Weights of a small GPT-style language model, trained from scratch on English Wikipedia: 5 heads of 64 (1 for keys and values), a variant of Adam for these matrices.
MLP neurons of a small language model. Each row is named by its layer, matrix (up: input weights; down: output weights) and neuron, and shows model dimensions 16-271. Each number is 128 + 24 x the weight over its row's rms, rounded and kept within 0 to 255. Numbers have three digits each.
After each neuron's rows, "fires after" lists the tokens most often just before its 100 highest values on Wikipedia text that the model never trained on; "fires in" lists the words (lower case) most often at its 100 highest values on Wikipedia text that the model never trained on.

L4.up482:134126120101134101161145138152165121135121125114133159150143134096144127112132109115123149145132145156153119137151140140148129140145106144140110144099133108161139156126141151114109130113113143103108118118188107114134148188111152118064123161121175156116154123108086105161096149121173138141091091157155140149155116132117167119114128135110167101132154115113140153160141161122134101111079166118127094109114137126172139121125160104166108105152131133135099138115107139106134129120152110168163106161137098132121140072180110131164110157151131112123138132120095134153158154165127190114122100120126094085141145118078121158128120138157135113132146124097119113134128122076060124183151141144119127097134133080109111126133169150120129133174075137141139131155120133108209134185131116
L4.down482:100110140139112153096102113136163093138176129141095094106131141133110140136118132134118105073142134106141130137095115126133093132136166123133163123125144109099142123148151079149181148157173096136156119143112175134134121109112143157153104091118089097139111136126167173111110105119112129104160110116118103128040144107108106161154142145133108149148143134129129125128124091105168142148160090135134135122167099138112157106137126113095132145083106120105157089124125124131117108158127089122087128082105142132166117160103115126116125115122110062147146119161174127165109120095157078048150165132130132168117121105153137134094179140129131131088079122106108094143099134118121133106100150113125127140116148185147126141127134122093138109126143131133153134112142132161099125099059140
fires after: " |", ";", " B", " ("
fires in: "0", "dst", "bing"

L8.up785:158108147140126141127139089153110145117135108139129115152090133133154116128119122146150112121175187111124101116095148125125127173155126151119114109123088117149112106122144134073134122088106106111125115121107127198132134130116159113130123125146146165109111098143097131130124112150141132185138101138134179085172121131121155125140099120136143168129154117121125149166126098124123062133120140146105139126164128067123137145153137137153097102158165138131154100162131096110097145118184095133112077104112131147092098131104142089127119107173165124154117084138086115133130126112183132094155147140113088098151178112129138137151135125099107131097111124126098125177189140155120101106131111127155145107062120126141136147117138094105089148108095101132069086156144167121135128122154127
L8.down785:105159105106098121121102113103127115133169162120129103145128116135111115139116110154114125106089158140151129133199118159090132103125081095127161166127160128125146125142127111148162132121089122158127135096140137119136090151141116125123113117139131154163138137115136106111115147092139104144077083106081150137129123120124142145109073120153157089135165135143153121156126169180105120117149167088087121114136108152129142126103114120112146125120125131140097140118139141157121159107112131151138147154108116111167186167113089120060159157173115141121104157173123065107117144140130157191143117093089121143145071122120088118109120066147095150157139130160176111143122141141156131154140126123124162107188120114137111120127135119134154110119142152148156121162129134099124150093082112
fires after: "==", " and", "Early", "Personal", "\n"
fires in: "history", "life", "reception", "events", "m"

L2.up757:080093074118174115130150104113128134139123110165121140117141125139133141089114113117113133158119113137131108130145143114098154077090154128090080160155109082069151113145132123134120133101110104130163139117133144092099175138117107115141100108147129120132101106108131158167136092092100120096131141149124135115135127139156109115138129129125136110124118137135103107100138157126109112093130169138117149142136116125098147097136124119125149143113130173141098119148111130099144103136135186181144151121144144104143144161106134106167063090152098146130143121119181110110109109092167152124137129162142152160105154088132144142114135147151145147099168180147133124128113167112124157137130172112159111101106142099126093153107129121111144079148094138109138110145130102145163102089114120
L2.down757:101111124144047142123104131126159103117135068147116123089144138124158171113109119152154131112108156144104105111122121154137127140117103133187135128176119138159114086086114108147149130080121137138114147118149119156110124121130166153174153087132157146122117143129138133147151086140157143105124119135108086152065131102100129110132130135152154161134104138147134107133119135130141110103107157115142131144089163188085102135116131151097121160119111169099095169125087151146151162145133129119139136146108118092137126147126097106140165129100141109154097138131123116150164156103123154203141116086112140136142119141124135148151132110129146130130068116100091141160110149137137144143158155152098090143177111164115172098129122083136142107112162169170139121115108141095128176139150115
fires after: ",", " that", " and", " where"
fires in: "he"

L2.up444:103091126147119122141140115130152114133142145097133167107141140100084131100141147130165157173124178138135087134106123146119154112136116112171117146178132160149110132147095194102145146126141127144080116156162068151098135136114101106109149139140128151130104157157111107120114123084161121121113135143122141120146131113166133154116114090085122118120169155130132119156157139103113135080155103101142136137123123146101137082160105116142089128108120106140104130185109130105095136127099102107123132126129159128164126123140150105171105128134137139129105056113113118132113112135168150155138138115095167144167106156135129115110151149107168123138141131157107129169155100137134154140143126115133166125104143133111088122137154133112093151126136144134107096116107068103127129118089112
L2.down444:110094157120181152098106113171085135128135092091155142128110078138135162109133073106117167120126121127141139112108125130134115133098141147131142146134164124131116137156131117122144138083131166147135137184111149150145115096143161102177109138079128092145127127164097129152124120109123084112110138111122102117175159125148119166123145121119139100060120119145168167144096151135144128128095142156086140115109139131162115117140129122142101081133089108123120152115132109148112109098087126113166172154149128151141108104114128117141134126116124092155152151110154137156147151137120175180117154155169134142133141097129159145094120112116141177146131088112107127085115149160126124122095149139154097132139114132106130122137089137118141146128111106076188127122120109110134099097138116
fires after: "\n", " L", " D", " no"
fires in: "in", "on", "double", "large", "longer"

L10.up230:152131119101133168146115118128106123120123105163122128114138143115089110131132054117098133120140129155161124107171128104106135140120139100132142110137142156167128150140111127093099191134125110107112102116091138137149157157111120116070070120149116152127164148128132116113102154126125126171141101117127133130143127153100112125113127112120127152194145143141133169154111123116158168138084134107183105084118183115088111093127141143139151097140114139130146168122092161121131181114109129146186115148117151152128164130126139158138109141151118147127091122110152115179133164161114114102090162122119096123164157157115153167107115163152125121121118153103088143157130132096155130135095119145071154113096122105116127119194121110099142164185124126166089138146144144106136124131133107
L10.down230:112114138165139137120154147110123092139171100112136090127121163172116145105168120141114122092149117119128138174118134150088126114156147148118122123132097110108141122103152135123127104154111134131154146092089083134140133141130142150141139082097174146129153144141138143129163117077146098159181100135110133143141136105131124131123143120090121159092116119140165105103166145155137092129149147135165132150168131128160138153113137134134138096114108096134120133122173114163161133123110167155086157140130112139177113135098108163117122079117138123156096134157109105125097123127139042112132126122132129150137144090092122098105083160129158077121108141172165139117116133146101133112166166145130103115112117155126064089175121104113173083160102157111117125117116097140134074065123135
fires after: " |", "|", " the", ":", "\n", ";"
fires in: "1", "2", "in", "end"

L8.up813:109170115111140077157136146118153112122110091120152124148097118108136117127086122128157148124132143106091092125193125160092130122117116076135113137113097096100091125141145147081125178129136155094142125084100155104134096122134165105137100113134170149139075151127117174134131085160142136134128100142135130122129142124099125145111160126143064110118105139102131142107131083152095088139136131158084135129133113065105157144174115125142167148114134105119123100154115158138141126111112131143176139120148206106108146141147121131152112144096138136112161140114125115170122122139138142130103130120117160124107069121118123114138116146160124162097126152138117121149078126113100165139094128133154119111123176142137077126126163136093137163125108159123113165087110142081119155106129114
L8.down813:143163087179111131121127108106132120114106148104114142128129123158167096117150154116117114154162098148140133167125103128153150142098085147177093110153184176145182131137134184153124134148148140107156125160111128118079127138132143147132150124110129098130168090113156135111116120125141146130114112117129110149132135122138139134117150124110125142123135130112138096119122130128118128148142169131132097140054118163125152138085142117094117120092107128138163156126136136148060147112121141104110154155134176124104105142154123144092123156088131117155095138114188126101138116114075150166096124076129121115170132131126172109089160126092105135172147161135108177136101120114117127125079145125091137158116155116135134100116159053129145131141150166124128094115114111120089108100129127
fires after: ".", ",", ").", " |", " and", " the"
fires in: "it", "he", "which", "film"

L4.up636:118130136127131139153122103097147149135136099114147125110146146145148158151137164136119065150122101100104114143136140146132112120136100167128120132127112113139119119131132046136086122124138146137158113132132140146104110154131080119122107123151114149126160018169122112125102116110128138138143174132080117147094137150132136115132146092147141111126138136125127094139130127124119207122094163152151131139143113162125151130145172070120112140113124100139164116176122158119125139134148176121111096115135093131145135176142115115131114142059127133137150102109132140104138100131130159081156107115102180167104115124142144134081129172082127130143161122181114189147115134145101121118172094134141147123157148131110105118138098142137102128167127129150109111129150138108128119129091105
L4.down636:188144152102124108108115190096104088152160142125097119162092091109129089103101123114139152118176132131153151125116136130104124123114151143119119074111151168111146139119108110105132140145103108155104121108144152096126177145130210165156130155145120110098134141106134149120098102133147134142067123103164108134122132106117108162082120104099136149152122130126166147154153125084132059127142103114109142134100169130106118139104156168134137107127142149124103142151146125153109148143125079123148112182111149164113068101176135154120122159140127135090089158136110101141141140157148118139123127123135118130092168150100161118124144118127115123116109165139131141117139139134109101128119137158123135160105131142147131130136162139109146119111106106060124141099090167152116146151202136
fires after: ","
fires in: "he", "there", "she", "to"

L2.up438:162110088127131150154129110136185131138120140127129146130155133077132120155146119113122154159106156164117138144136152155047132107099162123130155141130166121118097144135120131133078115130101150115142080123124136112128150136112105104160149142073085168144086152109171099066137174094154122141135132143124128142143142141134158117119187114088095121160145075121152111140144130126150126120131139087129097134158111137098154149144102133101119097091163131110072109112152095116112129136123145116127142149111110146117124119113104138152125105098157118096129135125171115156121112177155115088147135117141129142085108151112113153123120157140113127114116158143115100103116132147142168128145138125103121122117133105145128100143138135079101163195150152159099119146101090108146114115104104
L2.down438:153120113145142101105106152139114124155131134127139106119104096130102153105175134079119109117178115116108158178129137109166118138105146176113145157075130169160138141142135128128150142103116144129098156129101106133090101110160143151143156110156136113149129138135090107118126100142080116104192125134114099114039150171105128129158098137120124125160112098142182142126130099113126128102157135129114148150117127133159116132133115090159125127145108131135118070117132115154138139104135145113128149105148116127096101128123146108110110135126169139148152150163158129161146126145105052064109177153174131165133126124132103143150046117111101138123111122140128075131127155118134133111169121141135125127093119127147107103103143120185134126160163111130108142143142133144097136117113148
fires after: ".", "\n", ",", " time"
fires in: "in", "on", "for"

L10.up795:137111092160105133145152087123096114171157113121122139092112145110083137148122117128107136134178100099139084134096117112126155103067171100120113131099082200116136122170163140134103158147165104155104096158113070140115136115140131155117101144100158133147100117106111125125120132134112096110112168130107095141120141121165125106139179128166138168092132148090086143116145133134149136145183160124135122119104152118115100120156149114149150110093104101079151156127159157121169123178112124121157115107151104116116142112150133120137122098149152194146137116124140121098125114150112139104116076107148114099145127125081121131121104152123153123112120123097126109169123101144125134172173099166090075077148138110130128156110083126125169122123126105110140153133118130168144143129114130
L10.down795:133146146130129096131131094108101158112108166117153125181121136093142160148089118118146160119103131173116127124158171140115123105119148142113113148139176117113123129105122151145133137097093130084065150134143215108125083093106145114107123149166131167111151135187117163069149127143119125153066131165106140171171097117098152153081103111147130082168116141177110148184110138148101112164111114141099130157129109133089106133108125149125117172163140130166076153111151121127113118116132136138128137141120131101131141147117098142158102146111097090116120180137095100128140128110169108109106140122121167132121130164168141137159129108170136120114099150135095135082135153120166167094112179107140146144133131154086111133114122127138110146117137138130094134149103083121120131141114132
fires after: " |", ";", " l", " L"
fires in: "0", "loves", "075"